Weights of a small GPT-style language model, trained from scratch on English Wikipedia.
Size: width 768, 24 heads of 32, MLP 4608 tanh GELU, vocabulary 31871.
Architecture: LayerNorm before each block, biases, untied embeddings.
Training: a variant of Muon for these matrices, 951M tokens.
MLP neurons of a small language model. Each row is named by its layer, matrix (up: input weights) and neuron, and shows model dimensions 656-719. Each number is 128 + 24 x the weight over its row's rms, rounded and kept within 0 to 255.
Before each neuron's rows, "fires after" lists the tokens most often just before its 100 highest values on Wikipedia text that the model never trained on. A number after a token or word is its count.

fires after: " to" 28, " in" 9, " In" 5, " than" 4, " (" 4
L4.up3335 [146 125 159 111 129 131 100 136 103 109  97 110 109 157 153 102  99  68 136 134 116 135 154 115 113 157 163 125 160 115 143  97 121 101 139 136 136 143 139 176 152 114 150 114 113 140  88  95 135 115 127  75  68 144 156 148 137 149 114 100 129  60 125 133]

fires after: " |" 45, " was" 12
L4.up1465 [103  93 105 142 111 125 161 124 112 140 114 122 106 120 161 111 118 138 171 151 165 117 130 128 133  99 114 124 108 112  89 181 117 121 160 135 174  78 123 129 125 169 143 122  91 128 119 132 105 105 117 130 102 139 170  89 103  88 130 108 172 137 143 152]

fires after: " that" 35, " of" 9, " www" 5, " all" 4
L4.up3367 [146 100 149  96 148 134 124 151 104 147 127 117 138 149 124 119 137 117 127 113 116 149 162 134 142 124 127 126 108 123 108 143 123 146 121 114 110 135 134  91 145 123 124 165 136 126 107 148 138 141 111 104  84 130 106  87 112 137 168 186 159 103 116 170]

fires after: " was" 29, " is" 14, " were" 9, " to" 5
L4.up1758 [126 142 144 121 133 108 109 114 116 141 115 133 143 114 152 117 113 119 133 117 165 121 177  90 132 121 144 109 117 132 147 115  81 163 133 115  89 133 160 115 165  88 145 102 161 179 109 146 145 138 144 123 133 119 122 161 133 143 135 143 157 120 131 134]

fires after: " Y" 12, " K" 11, " M" 10, " N" 8, " $" 8, " T" 6
L4.up2957 [110 113 162 113  88 150 100 133 135 134 146 128 130 129 111 147 155 112 170 117 141 105 108 107 134  84 130 111  92 131  99 143 157 119 133 174 133 116 135 102 120 127 107 119 140 120 120 111 117 155 103 111 120 130 116 119 185 123 111 123 111 134 144 118]

fires after: "9" 15, "0" 11, "6" 10, "4" 9, "5" 8, "8" 8
L4.up2605 [166 192  93 136 149 105 117 119 139 174 136 159 119 140 175 103 132 133 132 138 168 106 126 130 150 104 104 115  94  77 141 124  96 123 145 120 125 101 120 172 167 168 145 134 130 148 116 116  95  96 133 116 126 106 174 140 107 114 133 139  95 125 128 112]

fires after: " |" 53, ";" 15, " " 6, "," 4
L4.up1248 [ 98 121 143 113 139  84 124 100 111 113 147 111 116 137 130 130 128 150  65  93 113 139 151 125 120 124 120 132 149 144 161 107 180 157 126 134 172 151 160 123 129 153 145 139 111 116 131 145  95 139 101 123 118  91 119 127 144 145 105 117 152 127 143 147]

fires after: ":" 28, "–" 10, "3" 9, "4" 8, "5" 5
L4.up1319 [119 125 128  55 137 124 115 119 115 144 156 146 140 105 124 123 153 164 103 154 112 135 110 152 163 178 102 141 128 135 137 114 134 119  73 125 144 134 164 112  98 180 118 139 147 100  98 127 151 127 122 117 140  72 125 120 106 159 131 108 151  97 113 117]

fires after: "0" 20, "9" 11, "8" 8, "7" 6, "5" 5, "3" 5
L4.up3708 [174 121 131 173  84  92 115  69 131 153 167 141 143 104 138 120 137 162 167  73 142 106 158 181 109 109 163 103 119 130 106 167 128 134 155  88 138 114  81  68 129 150 132 114 130 149 111 162 137 124 141 105 103 116 138  80 104 147 124 154 164 143 145 107]